{
  "n_layer": 18,
  "d_model": 448,
  "n_head": 7,
  "n_kv_head": 1,
  "head_dim": 64,
  "d_mlp": 1792,
  "vocab_size": 2048,
  "activation": "silu",
  "norm": "layernorm",
  "norm_place": "pre",
  "norm_eps": 1e-06,
  "positions": "rope",
  "rope_base": 10000.0,
  "rope_fraction": 1.0,
  "qk_norm": false,
  "attn_scale": 0.125,
  "bias": "none",
  "tie_embeddings": true,
  "parallel_block": true,
  "init": "uniform",
  "init_std_qkv": 0.0249,
  "init_std_o": 0.00414,
  "init_std_up": 0.0249,
  "init_std_down": 0.00207,
  "init_out_by_depth": true,
  "optimizer": "adamw",
  "lr": 0.000548,
  "beta1": 0.9,
  "beta2": 0.95,
  "weight_decay": 0.19,
  "lr_head": 0.00719,
  "warmup_steps": 375,
  "schedule": "wsd",
  "decay_fraction": 1.0,
  "decay_shape": "sqrt",
  "final_lr_fraction": 0.05,
  "batch_tokens": 65536,
  "seq_len": 1024,
  "doc_mask": false,
  "train_tokens": 990800000,
  "steps": 15119,
  "dataset": "wikipedia_en"
}
MLP neurons of a small language model. Each row is named by its layer, matrix (up: input weights) and neuron, and shows model dimensions 64-319. Each number is 500 + 25 x the weight over its row's rms, rounded and kept within 0 to 999. Numbers have three digits each.
After each neuron's rows, "fires on" lists the tokens most often at its 100 highest values on Wikipedia text that the model never trained on. A number after a token or word is its count.

L4.up723:489518478482485469469535506499478475477462514493544480468509501485515470500530498522508458497542518504471506500517537537482520520531499548478472522459467504532485476506482495423500495486493474482510487507524488481488497511551440504457463520502501512517510496472502447498470466478463492510531483478474498547493515509523523453565505477508477530543536500499522541525543494479487492497485528458490506469477508462453484507485514517489517478513485497455491505509518475512437495487528472534531448478470482503472512493488511473518499466488482486469530516457528494470509518491543503518534495506533484493483478525489515475508511541465507517522495528514534465460503524499520514505499520540494505512565503500473523557504449487458473523529505494467470487500501501519520496500477466
fires on: "/" 16, "of " 15, "at" 13, "end" 8, "in " 8

L4.up566:464442497481526497481479506496550517529491515467501503495494515522517461513500493502489486492492520512528537537467504513505570488525481518475531535519476535494483497496498489465476482489538431513503514494559490520463497483503451513551482474516542464520504489498525469482460458476502503519536495476480525474501481511455470497525500461448473465520493471462500493518528471481470498486529515527508547512456507524505482508470503523512498552504502520497529506486534462460484506450526516494501528518508487569504487528475434460544466501483469470484515489514504461515461491474506501550536512463493494456521483525502499468493508497482546479474486476470492507498490520471542545530513517479491475445492506503496477500480511479464464479515478500537472525534479520541517479510472467
fires on: "ail" 15, ", " 13, "ame " 9, "s " 8, "ent " 7, "ue" 6

L8.up1693:495433512533469476489483525501508529549492547504498527463468499525496454509497471469485493499496520507488543538488511484475514519534528478449485488524520529540530534479530511492454506518513519469510513415465492478547505527494450505546508497490522501496512508535480490491499496498470502531493490521501497477471530521495506522543514482507544517498478508502534529451530527509527507520486490523505518508511504464473528494460488457540484514466481478504476512508496504474513489497496535512497468509561492533506490501541507518542506503519478519499489509516494540482487435466464508525486540452504489522477474470531520518450536537511511517452508515495531534495504468515569465504491532490501464485533492488477479479488539473467495495544545503511566495514527497556476461521478492
fires on: "is " 27, "), " 21, "a " 11, ", " 9

L11.up629:526495518489508515437491505509522516483507517469494504486487525496548522519576463495475464493560521494472475498498538471489522511492486513533510472517519526452494488511528493525476480494475527487524494529498500525477487476555520497470495494474493449532511481487443502548473493485513491493482519492493530535500527517476532484533457511478546484503469491529505548493510454523546496528540508478478536485510495478454478499469532481477542506549492557501499480508528489473465536501512489470487474520518470476504505493502466462483509521456497497465544475476551479481475459512495497528548466498508505455485484525532491508549477491469544500491481473526487498471481492508477467500501475508528543489519503515482501514498513526536540513504532492454520495496499477543498463477476472
fires on: "p" 20, "um" 10, "em" 7, "e" 7, "ep" 7, "om" 6

L4.up997:488481496522470462502513506497467499508518500479509472492485536508502506507509529465518491525548478535477467516516551500506472526473463532502519482503496493485483505455548505463480541506522477498561532467514506499545502527512473495540463538508506469502485459513498522487530500494483509506522490488488506506499505504499503556510480501519515501505545497480493524521544494499516528508549492493554519531548521482499504508513459479464483496500516454452465497516481463445561481474459538540484494506495509477502476474495483458505540484464539521509538514480494532472538463493502474494496488512468494492509507517502443510513512525503510499516502487508465520476482508493428490469506528494506494472526470521495471512548488547508525534485527485437534504481490457489489542491468475
fires on: "or " 21, "o" 12, "and " 11, "& " 6

L8.up1214:507468510540512502495455501515503519487517510502487489473504497514531498498476484517512494436519475499523542549451476521496515526560474531463499476516488539467520505527508485519500525534487494480514542515485497509498494503495491536461510464502515531482505475499516494503550483513533483511489476477469486470544515467523558511516499488530543465513470537448478484517515511477493525516552521490525506513474548466520494464471507506480508481506507529479522497521503486481534504457472493488498506468513482513479444529547464504492492520555482513486529518495519490512501552465503502475510556495443479511501462501541480535502466506457499474469462508478519527434535502471493505546496506462516446517498543511541503492513456512490512514497477525544456520532491534488515482473455467
fires on: ", " 42, "began " 15, "s " 4, "m" 4, "ted " 4

L4.up881:532507490552497494484500531489470536541471482450498520497497539526510457502525465501485507449568472474479512508474523499504499462498494526475467540550463480475459483514505513487505529521521478499524523510522476469498463522552481462494525538528522469485504452453513507504498511476486456549508432511574521503489493510521504474566500541542482489514503517475488516492536500511473479503507471530544549490510521487484497437473519525456532500482509521500492484525451456498507486434517502488523490490506525486502477488494534472515500482472527494456509576523456505527506472474475512489487482467532509499511532496498477509473527511511508534489477473515522456516481493516483488504499485517494511491527514481508472516521492518512544526522508501486516488525498489461523455480450522
fires on: "c" 27, ", " 14, "ing " 7, "ag" 4, "al " 4, "us" 4

L8.up629:528499489458462457532505482513504531549487512485470527512485493491480492532532454484482456494489514497493477507554507431495472477463472477491497519476462482519507552493514471511487504507499492464515495495484532504487510490513463442469507541507520493485450463503521485526467461536484508492486489474498508531513484501552564512490467472525469492479533509445524447485495512518481503489489497525520520497492528492504555487461551494507480494495544523507506524543497509489466512482520503486507485466508555502520458487481480513495480469535493497522489514518526530537504498534505525494500514494500510497515537470510499513525502554491498475472540501512559472497505549504488500478510503486471475535468517573532479523459448456443520463529464521480504465497534527516511511490496511
fires on: "en" 17, "and " 15, "ad" 8, "el" 6, "al" 5

L11.up473:476497487515499486474503494498489517507513498495528498508456489476493548541545483467516529516486505495507547541507470460506473509470524500506504516460513499478552513546539454498500508508501528485475523457527545463476526464531522501492522520492525475499471491467456481469522482485508463497459545516505516509514507506506532509498457506452460501524521500484503523501528536453496492515498488502533505521555563508507523498491529493471494458499472505468518487511514488489445547496534509508512471522480495522530517475512538522507515480451494524494473493490510532513480490493471460473496507503515496464501546515476491530524485487490528502477524489479504476484534465550503445491525504444479496541485499518532518465505498479440511494509464465512516475463522471520495507500545464
fires on: "and " 19, "following " 11, "er" 9, "ar" 9, "al" 6

L4.up489:488487507528477456456453524533539488530480525501523475455482541495493516538478467492516518525519536493472497485459507497544471523506536475519530492480467519476505514540525508492476534514507455518477481484467481473479519489485501508507533466549441499499513533540496476512464536506495507482517455452534485497516477515560494473476495499498475467505515450458487525506464513518527471566470479499470506552530521468487520501489506465524487515468483512503500510486488520461488486503524442459486507474475537474555512514515500463558479506514507534505526500513529492507533469536491488499506518521520532490527502476547490498552499477531502470564497502495490479476482525520500478508530457498470498513533464510494479520531481456447495480515500519536506511516440515492510531537477472
fires on: "d " 19, "t " 9, "y " 9, "um " 8, "D" 6, "es " 6

L8.up1675:547461529548478477490573516517498479478448511517502539507502496503477495483542505531462525506520508520502476559528463510494463500477512506515483485504528496500472498547502529475501501516527498470497477526502492532515471506555497511504470494499496501492503463531451520512452460511533531490517504459497524524536517514466538497473488452470542488500527508512516497492512505521464492503519496465533505530501473494502445505456503470477483476497509502467468506494524510505534511505522528485509485486509430489486501464532468492504555492515499531481537454523515529503515474496497491506518510516478506557531526492540482451487496499492519507506515525484487487524508538545443438543441478512483509464488560484480522542483528531501522504496511486500494509526522486509510457513488478
fires on: "po" 15, "le" 13, "In " 13, "l" 11

L4.up912:486487498456516489499476460517530462496487488492558505458468499529544446491491474514490492482519552504523506509485448519485502469520491491497490526513523490478500497475529493521498514484508484522526517529532527465476488495518518519510536546528468498518509500508463486500403487503494512511488486476543516514494472490472504522484456509496483518526485459483565491510486483487491476515503496493522491495452503499495534483456544491495496455500497492489520520535453493495463504504492470504509444528474486516461530454483509485526526451518482475499473544502489506526511502545499503469510495507452551513488507503510531492465521514486497519531556481505533517482447517501518468522507539473519511452510498492459501507535476531525468500482482539507492522479560509472511510475472517
fires on: "ly " 26, "ad " 8, "s " 8, "ib" 6, "at" 5

L11.up1133:558515491525502447534507526516482474492512467504516505482490531535490524526514488480466432526495503500452516477500471527493484459493470510498518516523511515504456524515493496487477485536475497475499482513469485505500484486527463501484500504503505497497480520499472521517456493485481526480509511474533542509494491462514494549506506528542523528487502496512515459503510486523487519472483494509525501505528456479493489487450495473532492505461553459497537466486462506469515480497521499493475439547493499522519495469492480541461482510503502477502495520454491486501548463459500522548488515500535537524481491548536500496486449474485455478494504514480507503454544468569497546549519482540513476518510463512514517479468488490530482486498521520502531515456433531532490484451471488
fires on: "r" 11, "tr" 9, "ul" 9, "ic" 8, "Russi" 8, "ound" 5

L4.up121:517467514507497525487514500490512531491490505465493512475524490525503491528488538544505511489509539495513484469473499514487505500473470530468502479530480497505486524493546502513473493506490497500538437426468499484513509463508417444510522533518474520518517484500476522532454497493543488495522539518518445509519472506464533479470477482507541486478530501527520480532552545509478485529502442501472493539493459540496536496495488515492540520491491466495498505456500505490495513489515467509487540514510533473531452511498453501488495472476509515462536500504521501514536439476544468543533506482478491503452464521510523499474489515509521488484495493498488557490459451522511536485491477456495514516451479506520529505516523472507525446475464530451429482478488535511508487526495497
fires on: "en" 23, "atic " 11, "–" 9, "er" 7, "an " 7, "an" 6

L4.up1521:456492513490485473446525504468501488481505507495471492470515519520502501532480521467489494486525490474499476522515519436503499545506493482506466511493505547512482491480526533495458505500522517526521487500517514492471503468504487498491534494452490521516533545499512536469492462502530460549524470504498475484522522537499482496473514498510467513510506456505448519467529448535515505529514503475485450495499516459492465533467534502487512509535499490452464465483514520498475486516470483513491488492498524485498512502532491492527436489452479549525520510490510499543511491526522482501532513524495526429440514491520491537500543510503511489497498505524490483478464498495514474482475476508520451472552437508496517511518446506516512520469509458523521478489491473510521517493509448
fires on: "t " 13, "D" 9, "al" 9, "d" 8, "n" 7, "end" 6

L4.up88:536492530535535466460503511542459554519491505507500496518471525507546511502530447486455505462540494511504504463476448503502538516538493488508506529501483483446501520471514516486513519505494463433467518500509487478482468509523513514537486515485474490512473480492538482497484459475506537484521519505495521542550523502460503512485489471491535519506505495496472475503509455515476496501513507518533468475518550482521459476507455515477527475527483483484499525529480533499467541441492509506488508508483543453470474508540503547514503524475474477522451505480544506498530498476515476545531540473457474501495478530517518483521532509497489481548533514499487470503544482494491463528475509507476460486520530471444501546476468569531491450434529528464529525502508505454510525503488496
fires on: "an" 24, "; " 14, "r" 9, "-" 7, "id" 6, "ver" 6

L8.up536:497531535516466504535486467502471527526489491541467469487497497477485491503501471510530513499522483466473501510475435443498503563527532501508471492516540508512483531527488529524464523536484479498481488500466504477561542487502498528458494491533506493488507533506482561495539517494479513498535487492509476509466552524483512530497545488507495545533517453515471508485484527475455508463497472521533513528494515515507497472530539505495523541531514526442488501534471501494500482467458508516501495478482527480515472505513464480517528511547454494500495545515475501488509492439504518504531543525484497496492511510543514477532532513502507551474535495527524482478479490520475494497490512482476468480494502528526462541529461533509512502493507546487490479506509486522525504490480462
fires on: "–" 18, "1" 11, "9" 10, "No" 7, "t" 7, "on" 6

L4.up511:516542525495473512518474559510494501468473470511508464482511543516476547529485516541498535536493535487526488494532495495535500498536525470523485495473523511480496498504515522484491517530541503498530525513517484513499512520532497506465479507511475484518520528491480538454533482491480521480534538473497474520517506535532487528529524492510507533501494506517451515475504532516511518511508476483492478488485525519462453497491509443524529537479489519497475452453517506534516515509474478484495483461516488481512454479525455485490480524492464518499508513472506487473470487470493516473472501484529533474491507507481503511479496483508486490544512520517473500464466480523478507488477477513529481463479474580485474472493446492514506476514479538535485487533450505504487515512492472
fires on: "n" 38, "k" 27, "t" 6, "l" 6

L4.up56:517517554464489515514520459501482508468517541506507523460538534518484516468525500509473484482485498519524515491460483537489496495483500572477533533480527485488469490508481461503476494530530513480534512465523514483487505499516455476474494439476469490499508469482496462532488525480467501532537519489526517526483518493536533480476465483476540523528532490495529501467509490507513505505506496529511554498488533467491483515463494483482471501519499547442496480507508514492515518520532502492487481458499543472515495476498517547484507489467495470529526479533506496486506483468497501485569536451559490509537525509520473499502491524525530500534538509518503504526527515516483489496551486503500526533484506474518560508532537468506503478469488489491506466476483486532512491507463474
fires on: "su" 17, ", " 12, "um " 11, "o " 7, "o" 6, "de" 6

L4.up651:497487548486466469517518493519491495531504494534435544504552542512506475527509512485502467503483497471520535521512501472500545520546498471532509490503466519492507501507470463490522481527512498483518491454521503500503496507516499512508461492477530498491499516538489513495467522479473468477515485487553468535482556549501492472519464481524476533522527511539467518493494460508507493478477456529516542469493532539473490470506489461496531513528534502513500483528520525469493484531516527474497499485538480531501538502467468477494492493487487484493506478466507551503503510479496480513539527522528484527513470461514508478500504519531461473478547519482473455522521495502523461542529537539529470494496470525519492479452508500513490476465489498486526480523494494489493448526491525
fires on: ") " 51, "it " 12, "D" 7, "Don" 5

L4.up1066:536494540511506479501532506513504539528542468503537490444490528520529489532478483553528515501523543507499513546515513539509516497515486512507535487502489540510470535507503498465476479508461458488497518460558497483470453559508507493509550528529490540498506542537509487535445506475519489490468476462521471510499460525507499477541502487501501531463475492478521543498477530530489481476515537504500509539570515500471519502485491489499526520498479527494483497494510473514458510527510534460471476490492480534489462519506514459526534479490501505551504527454489475505492473460503460462534511476485491500514518529496533486474479471434485494520473499445469499494462526513527493518504514534494522503530500502470451480505507519500463490524489534499507493488508479516493511481486486
fires on: "ur" 29, "ir" 15, "amp" 14, "s " 9, "m" 4

L4.up596:502507499509504489478490472503476487489472498467546518486514520481492481514512508514505495513519496470459488495534512529519506539531467528478516525461473500515517485453524484499466531538515494489523476474439534494506482502523498493473506542533508507501479486453572523520449470456512480469499486461537505517468502484431538495505491523469493468491503482476479535551518512478499482516537458485548515491484524428528476470502515465484513497510540511495473521490493507462474503446527500464509506512495478510534445487486505516516528468494523496510529505476499540475471460523533495483501494516449534437471474492491484517496523556488490500525523501495509512520476467533428527487520511496518538458509492518474496497486500460530495527529537506464539558480528459521522502524476495
fires on: "and " 22, ", " 21, "as " 14, "ag" 6, "or " 6, "0 " 4

L11.up830:500526542511476461509516512505507513488499494472496524516495538498481475503488507492520503491537493528486495518471502495503486516515470506531521503511492537498459520502512495466465559537512523489563489560464532514492472488477505503474435505523460533497516506532503515497500483493493538520497511471497494521478480481492451540468532512509470482524466509494434488512459482496496491489513488524491476489494471531453496476487514469526508489472509476509524480488516487462471529487485434496436513492485524495531522537490472514471526465502501497528499492488535531507499499457525518504533487529477509495474498541521490473467503496492460540555508560498552482457505482496465534497513506476501467511489532488487485513506485480526529526451494460539496476521515511463524527489481462
fires on: "play" 35, "Play" 13, "ag" 11, "l" 4, "iz" 4

L4.up1005:539486484476513476502526506522487500538534562512485527444541506520510487462495454514506489481493526589471568501500477498503487525493487506504541501486526493484528513511491462508466532519523480462490504506502507504515492493485488503531516503516473487484465503494515484476475499484453510514529510460512479479476506538509486501534481447427532462529515470494510514477494521485496517504500519508496490548490483523489492498484502499511507522503486550503499482506493443496505476497484553520498441489506515520494492497499528501543496490519486519502482540536500499541537506491510463549505506455545451503457490504487523520527506510469516466467522522493474500508482503472512505553517502470500491482564511507531472472470512470473499488497526480470493513531507517507487464486512465
fires on: "was " 28, "is " 25, ", " 24, "-" 7, "a " 5

L4.up41:498495532489522532493438534476510539517493510500492497499512520526500501510487492514453493537514478539534500486471503536563481472507507520500475472480459528565486530461517483477488489497512516503505540472479503535527488509489502520526491486470522480527487485513511506498510529465494507473547539462493491517516503491514541463493473534491481466492525509513457489526490528501498492513520514490574464497483484504516447520478539496545532510470543515464460482509523519528453506525470506460496484486471468473475528467461476535520535478490451509495468476485524510517484468488543485494529558500501522537511551468465498482461512544508532490527503520481507520502501524551476501497488488516564482525471513501492494468516503492548496556451509519465494524489489487529519462471505484
fires on: "coun" 22, "or" 19, "t " 11, "por" 7, "ard" 7, "poin" 6

L4.up1463:511523531518499492501508511478529513524486520502501554478519505483489550491454493537487485493537552533487502507527513520526481522487484473481531496508538501534485543520541442509490460481558492500516495492539508457541514503566494521483469516475467464496429519533450509476509502474490530480564493490528459486525544529534529468507475484489526495487524499528534531496516503449491535516510507488505542475458476528490475506476516505461497500466532508549486522564462508507436501507504514452467520527522506469486499527532503464498532486498514492503511484528500517468547516471505480484505531485507487519484491470496509501491505526531517477482467489472498471512526499456494483551512467521463467468518514522496495484485519479506515516516484471463481520521450511482512530496492500
fires on: "a " 44, "adi" 11, "," 10, "of " 8, "ad" 8, "af" 5

L11.up385:455522487547488517441495498496534507547488468534506498463538477501527468528494481454482487467523504556445506496489502473554486492456503515479521465489493496498483487488514516509504521477470470477493480507518502468497466454514540489446501436509516531481469504460507510517467517445498509517491548497476454521488484500475505471481481488497556507487500543503478521468491502523490511473519469474546564497468552463507462486474507533526478504509489550489499465533541482506488474480490469519523505499511493543529507495473486481461503521539505535513509497484532513531487474484485471500517505508509511511514484510483531524470469510535519440502499522482552546503480507564471466541539469439515486513517501507520536519529516504540495493477501477483544498457517485535477473462461488
fires on: "D" 31, "e" 17, "li" 5, "um" 4

L11.up1330:498490505485489469525501479464524524504551504485488504498523486502499485489512516519518506490502507479505455460477500497575500491530490480535454441482531520481492471501500508487502542514515522502508506483508502479480465504528519509488493507534518516522459521501482497497523510475493545483470480443493461495501515458517511505471498496536523506488493442502473513467482468498476470518530514467523501493502535530506494505511521532509531507511482570479494496480500513470527464494557507512449509463530527500501490493547458512449498505513465525556518466545465513521539494480488474514549502518527515527507484547457505545478501510463482478480518511473485530460484450476511527528498483493481482470500508509554459475491478518481524495478530524550521537479474514483502501504470468
fires on: "'" 21, "istr" 11, "es" 10, "season" 8, "record" 5, "is" 5

L11.up1264:504433547458510475472512530482491502531475492482475488475555510496514477482466525506495465454502481476500481513500477486474505480519534513547505477460530525468513505528523519511460482544508545498504539512479483476507534512477430462505544478522503492512511536523484477552447492534525513484553494513525497486495491479530534496508533500483540480478504479493507494496508487535510487517470533478496548522490471524453489540474468511510481563478471478518512456549540534487459487535458526465509455451543465498510520451521452532496510531503509535504516547516496524514523497489509468537474521480510469517540526525520483494486490504478508485477523511527509497504479507512534456521518512486490493511507497503525478543466463492530481489471461491478517500501485540486521495467544457
fires on: "pres" 23, "ver" 12, "def" 10, "U" 6, "os" 6

L8.up1345:480464519514469511526505512514494494508492488500490521500534491527500474527518533491504484471509520522499492551482526458497505515533452505483505533490533497443526478532509480484496547481461461480465513519464511488507505501489512546506490505501543468486497503475447487503484526474494505535507478527511467498524497489494508517487495528555473508528447461498476513453484536529501540488500489466462501538511508523465517520481501489481563516481509547464540469490512483499529528532504491401514471465485536506462490496501467486522500505474505543528506525482515529484485468507522497473551515505476484494514497479502486511488512516525465502482468525524503527487482501542463445489503513502497526513501521487482465485540445501481549506483530505463456484521468487475458529489518469
fires on: "n" 16, "ay" 12, "et" 8, "ock" 8, "s" 5, "try" 5

L8.up1608:526468487536496462482519491493500512532513509491477478485510483501522486470511528530478521501530530527476481502441454494493543567494510487531483491461498526515509503541522464467453481525510484469517503520456496541503436493536437466559512506542494503459452493492448505497491504487487554508517530462505531530514477510504470524528470484485542498541511473539485533495464479503502521475462510529474485534460502519537476510498479495466528521504564539511506515508494498489507522520533472458525515483492478468464491496506464493460520503504482523509481494521529472500484478520475499485516507510464556509506530523539554491517515502535510502521490538498549512463529463501486469514509459491485506491487509462475479498460486522497474517477512459499517519496468532438489497550440492
fires on: "k" 12, "id" 11, "l" 11, "le" 8, "p" 8, "ing" 8

L4.up1:501504506494480487478541490536530506525481519521449485484511513510527510513527464474523481507498541494487506509503545466487506526506508465504494480515502506474522495502513502487483440485500506494543513435566540467481512450512496501497512480452509497530496487519506473520459482485482457487490488480524458520518485517487522492495495524550535504511484463485533530508544512499505492515502484529484468505502521460456542480515529478473479526456475488510500522476503476494466479473516550498531468487478519525514514479509524495464504504461465505504542515553446499484490483481522473490526520532487490499463521516513508495507451499436509503448472521485506481481487507539506488510492521510520491563521526510501508502513515519480528496548517466547477465539478508521478522510484505
fires on: "o" 15, "el" 11, "ic" 11, "pl" 11, "ot" 5, "at" 5

L11.up1732:491458510475487476480542570516473451472504521526531556468537503468531451511485496472512521503522543465543497528519473470508515489492533534521508551483497475503496498496495483428484532499475467470501522503498495506529531523470489519455473512465473477507495489496487469470495515513509512469536483483552484524525461509464517454488509487506448447478503502504540512486507508562437514492498535505471468469501481523485487548491503490497523513507487480458467545482524468485477533476464556498520523484513483510518518515492461532526484490475480548506481545533507533506476511491496474521476543506484497543508513506524500501467509548430522522515467504520535531523466467517491461534521520454502479472522475548501521541533527522485496485510492488481486510518505500507468469507488501
fires on: "s" 29, "ast" 7, "| " 6, "-" 5, "I" 5, "f " 5

L8.up488:504501502507457482512489508534476496488518489514502529491530473477496495532515432517508527488497488514497489467477492463510529470494509481451468553515532540462508483494523495488519523477496479482531496501543520498490458503498474506542480500489499499496523510520510487556529527486504477523530486500556490493477512468506479449462505485489513521506511495491473531516491475509504501540491503519516507534516487450470537468477503461461520523478516515482505494511473442494525511491496514480527506453527526511514493482536495518496534538484473520508517501452485460521507515508494490493518524492479499526526516487525515519449504530461520531449577538465487536491486462525477496494514511491514545571462512480530508505521469473556522445525479460518467502520513509539500509465512516
fires on: "con" 12, ", " 12, "v" 11, "Ac" 11, "ab" 9, "is" 5

L8.up521:519525484540498461477543522501510479522472463533497495460498487525474500515502477521508495515493558485471500492495546521532502481471537501537507535459493507487456474514532466482480491579528454489480506482492518521501531553483474537517511547488503464521516522461523511486459490532481475508517517515518461508493498529509441468516494463455525486484514491539532515519546514473493522503479536495478514504494474459473504497492547472517504528446539466502500529513492456452486501491487465486526468469516500488533489476552474487485513519504489538490452507502490491513498455470532474512507541485497518471509509508494565483498507548475523520476502459521518500519532494499485534515501529494486468508509512531489489492511485512481465484523529498463523501538481465465469517505481492
fires on: "s" 15, "z" 8, "-" 8, "t" 7, "f" 6, "es" 6

L4.up800:567526529517465533457505497528498446525510504484467521494495518512526483501481482511508476488507520519470522505476478449510511456505543491498467531472522522481526529513509488499521500468474492461538499525512482456460476499498472518536516509475468512500513489452500541516515511474501498555469519487504561521503475425512466492516465552481476518493505469523532537504487541494521529545520489518521528492514516492464495474469502502482483516497503523485478463501491510510496499488485524537474460471520481543531488485475542455494548513509509475524529534520494509483563493512506501554504531473497468453496496506532502507513483474507504507497465484527540505541502525498458474496461505529510516425551471511483506537501484490523472533521512510505494513460506487502493495463479485
fires on: "'" 30, "\"" 11, "one " 10, "y" 9, "ing " 4, "s " 4

L4.up1478:533428553502487451510510498494569501520490503481460485494516490490493511473491532495525484505486515489479464523538494510503518485530501475500519490506490501521507497530511488545495448514490498486520478495532496477475510494512480515529488499527458516524455485504450531529508501498513507523507528507492484489520472477481537491507461469503511489501552494532550465521520483441488531508497483535494484531515494510489533500530526464503511525492481474479462497494439529475443509494486509492497466508483510469491518497522486491509512461483519470505498519543474517524488535508491467478543522461505534533505534484526469479516532486506477447487541471467494521479538567519446520518441467545506470493496474520489455473485475509536504480524500526517482536473472545510502519524500507
fires on: "h" 37, "P" 35, "H" 13, "House " 7

L8.up617:506547544482506503497524526509503496507482555472488482498479497511495488502490492525491497480546470475512496521476444471550529518436530523485486554522493517522461502519495462489471498485519445456494475477537518482493516498498451496517480500453489471512514491513504476485465485496508523470527460486459486517454537514497467507485470474502507551504507499461479510449477480502486500452516467495514534523475473518489489533475521477493494548466535494466477471464546531497525477455508503502479517436535515461538513521541516499519520473491505472506504510483455521517526519536540509539535489506506500480492509530494508509520529528536492561466522497462543459474509539507501504460481488525469469503498477523501493494507537484523476503456509438500485498510516520481504502517459510
fires on: "and " 23, ", " 14, "o " 10, "most " 6

L4.up1452:496534476540513467505507466475497468497496524537500480506466545528521502483553491515474498513491527468511547507536476495504531545513540500521458507499482486516476487526538516489469520514518462488535463466486482509519484464489463527495492522501500491498493475464459459527490500501499493520526510496524504503532558489530472506522467486494506493516496478475505510534488520507502477536509480497505519516476516509482495468497473490516479487465517440487514512466503503493549534461500529537515452481525513483480493523512505529492472515486494490490474498493464518499561461516513487526543547492540540474487518517484506470492453472529562533469499520490485502486531529508477489507527485526544489544474450495509565473497550433484546508529477522477459473454515543507519477428483474
fires on: "| " 20, "ic" 17, "az" 9, "es" 6, "ical " 6, "ul" 5

L8.up1159:533511487508487509488499511504520467489530522481526521474496504510544533538539530473493491495536501539534496476474475523525480455472485492506504516485524516476492514494529474521469501538495488452529471457506486517528512470527433466514504496523458524496463524537476461498487509467487506468533509516485499546476541525486494518524503463484516519479543499470517457502470550479453541526497506490532534523498553461520510499505501496466547503524495499466497475505463477493462550474475502525512469497539514517481475507482467524499523473531477487501478495478522520526524486514531501486497489506460501457510474522520477482491484467500498520520484487510534496494536497478461507472498469477479498491504491553476497518476497510535518424452532501450493471457505490492548488501459522
fires on: "an" 18, "gr" 13, "-" 10, "–" 4, "sc" 4, "to " 4

L8.up1035:497550503473477527476485510507500548543500499526490563496510522473498499472524513483498524542504437530508503544454484505459478488512507465477465535489512530499432496486514505496493559487491519493547513512515502459500518524523510515505505501474507495480515460529488526479467490554494510532470538476512479509484440452501519472500473515528466502536538563482475537475533479503483499505543479508492475497461500471487518469472486484526514501531474507537469493524509515493502540486512492485478499471501508495535490496513469497475477539516448529533495523521488467480489477533525489508482518509502524486464542535486522503475434512487466475480448496511543503495496501509520479527531502484444472536516525524498524513512499495519509485498519480536462550505543578442505497458459484
fires on: "Al" 19, "giv" 9, "ear" 7, "os" 6, "John " 5, "an " 5

L4.up147:484500468458480511479502543519489518498491496484454547495530551498538513469520529529490516505531534517508498494511493468534500513522550482479470472468527486498482511465519458517509561488523504505505464495487465517471510518523517504460513488497453483492520540515542504485525498498492504499488447479515515461491514514512553466529494542504531502507538488508506484522489515470473486472528515501510487502483475490490481490520543472473541477500516473464491492508504535502505488494497532505501486468516506515523481475525487512482541493467481539523456461500497471520512466534515473521503524496478501512549520498458484475509469560504499520520501531488483504521545464512507507494468517532524479549486523485506479490524524481461508466506491463516491488493493474529476468515512532
fires on: "or" 17, "ar" 13, "For" 12, "poin" 6, "ver" 5

L4.up372:527491543486499475468491522542479470495468510492528485480494506511517511530524486536511491484493505480481539482535498470493503521485506495520463501516510525541455509512523476511513437554519459472505543541524506469499499482520514498531518484514474474497498464513518491502466514516513429520554488435553481534506565504500475514514458537457521548485488471525463476522501505510478478491523516480491481536497478524498498506473493505471544486559519522502462507507530498505497510492504508454529520493530518497488476492525525545469512497487497490541482478463554506476517499551469444502510483498483528511446479539456495491540492540482538518461558493527521513484501502496463490493461490485565466500526518537538491459483518510524538485478496524475504484481463479560490509451465490
fires on: "or" 23, "ian" 11, "." 8, "fic" 7, "| " 6, "otes " 5

L4.up857:460494502492487483489524518541501505510474490478482507508493507477548511517475502529493493487505517494451485535464502472518508471512513513518523488511480463514520535530506489510490464533485476448481504451516512491505489544496529513508468495499504510495511497509514473491493479519499477523503507493453542538544521506482520494474497489464509506546565486465529536527535529478498468508513504471454524484477512485503495479489500487521508500492488482474470494476500508507420457528457518476503487481532505538456466446468564504531520457478464515505488512502505510533495466528487474487461541514538496482502458484478487498498454509477492506503508496520488511513478518512522490533522509456504484496513508492486476512482491467506483501480490503482500485506512449537509506495485448
fires on: "of " 20, "in " 13, ", " 11, ": " 11, "est " 10

L11.up893:517440481528507497483494574513508535531471494496468509476463472523486503483510477512518506521531545557500470528452466519496510478507512533506506502494455504508480518535550495506465516496476446519501476568539480501497492470473475501557466534507511527522486524509518461507525436466476528496532478487539449459531519508503487520518500477572515487488540486506473495431503483555500487544491545491522513499489467545510503491462488543489472525488456533488470498522528455498517535486537498493517516509533517472485471499519479477503518473533475485473494503514502485514498477533467502525516516466508513519503521461506493523510543544498526526494466501463522484516513488521512513529517480484497546503490490450508519523484504483482477464459503479491465536521528480485519503526523510
fires on: "con" 33, "vari" 16, "Con" 16, "vi" 9, "i" 6, "cl" 4

L8.up1495:493542509511489484485521521527485508473503542511529542496485496488468528527549505493500463467491507501470487538506496463520492532539475496517470475473487531528522510498533494510474521457521463513509487535506517455518527494532455483497488551497447496534465525452473495498474523494533513510507510472534506482519483481511531519509481479478503455508513479522513518484494497455465481512471498536497471490462542515488490460514547505463488468514488518481516503465476506488507471514534515496514504491532504497526512512482480527537475519450529531521485459493511523502506477498507491537548484533504520490474475485494531461473506512516453468537500493523521521485504468485500495501468554512527469538522503493507492542529507468475474512530548494483518490481523523486447476533511533
fires on: "Japan" 17, "an" 16, "201" 13, "m" 4, "197" 4, "202" 4

L4.up358:513513470496512536469507518496532487524468467518450507517472509522522530509537511492477499429542505480465547524511464500508518503502499470509502499504533477487483464510528505460490469515561492485499526522546535523517484526478474482521463534489485446511459476492494444539478512442542499515524474496522483498541510503489551528492527473491541553503532468505496532478509479487480500478512504495555529480449468500499486517527475539521463502494474503509501467528506489461489506463544478468538516515487520497468497506486466503555485487486447485481471503505529462469562506494484493513500503489489505510504498549536493494508459476477513532521492498497517552492500487488519515507513496487450514498520543505507505484500487520473499527515484470493469497518507530513518529483476498
fires on: "per" 42, "," 9, "7" 8, "ter" 6, "ound" 6, "ad" 5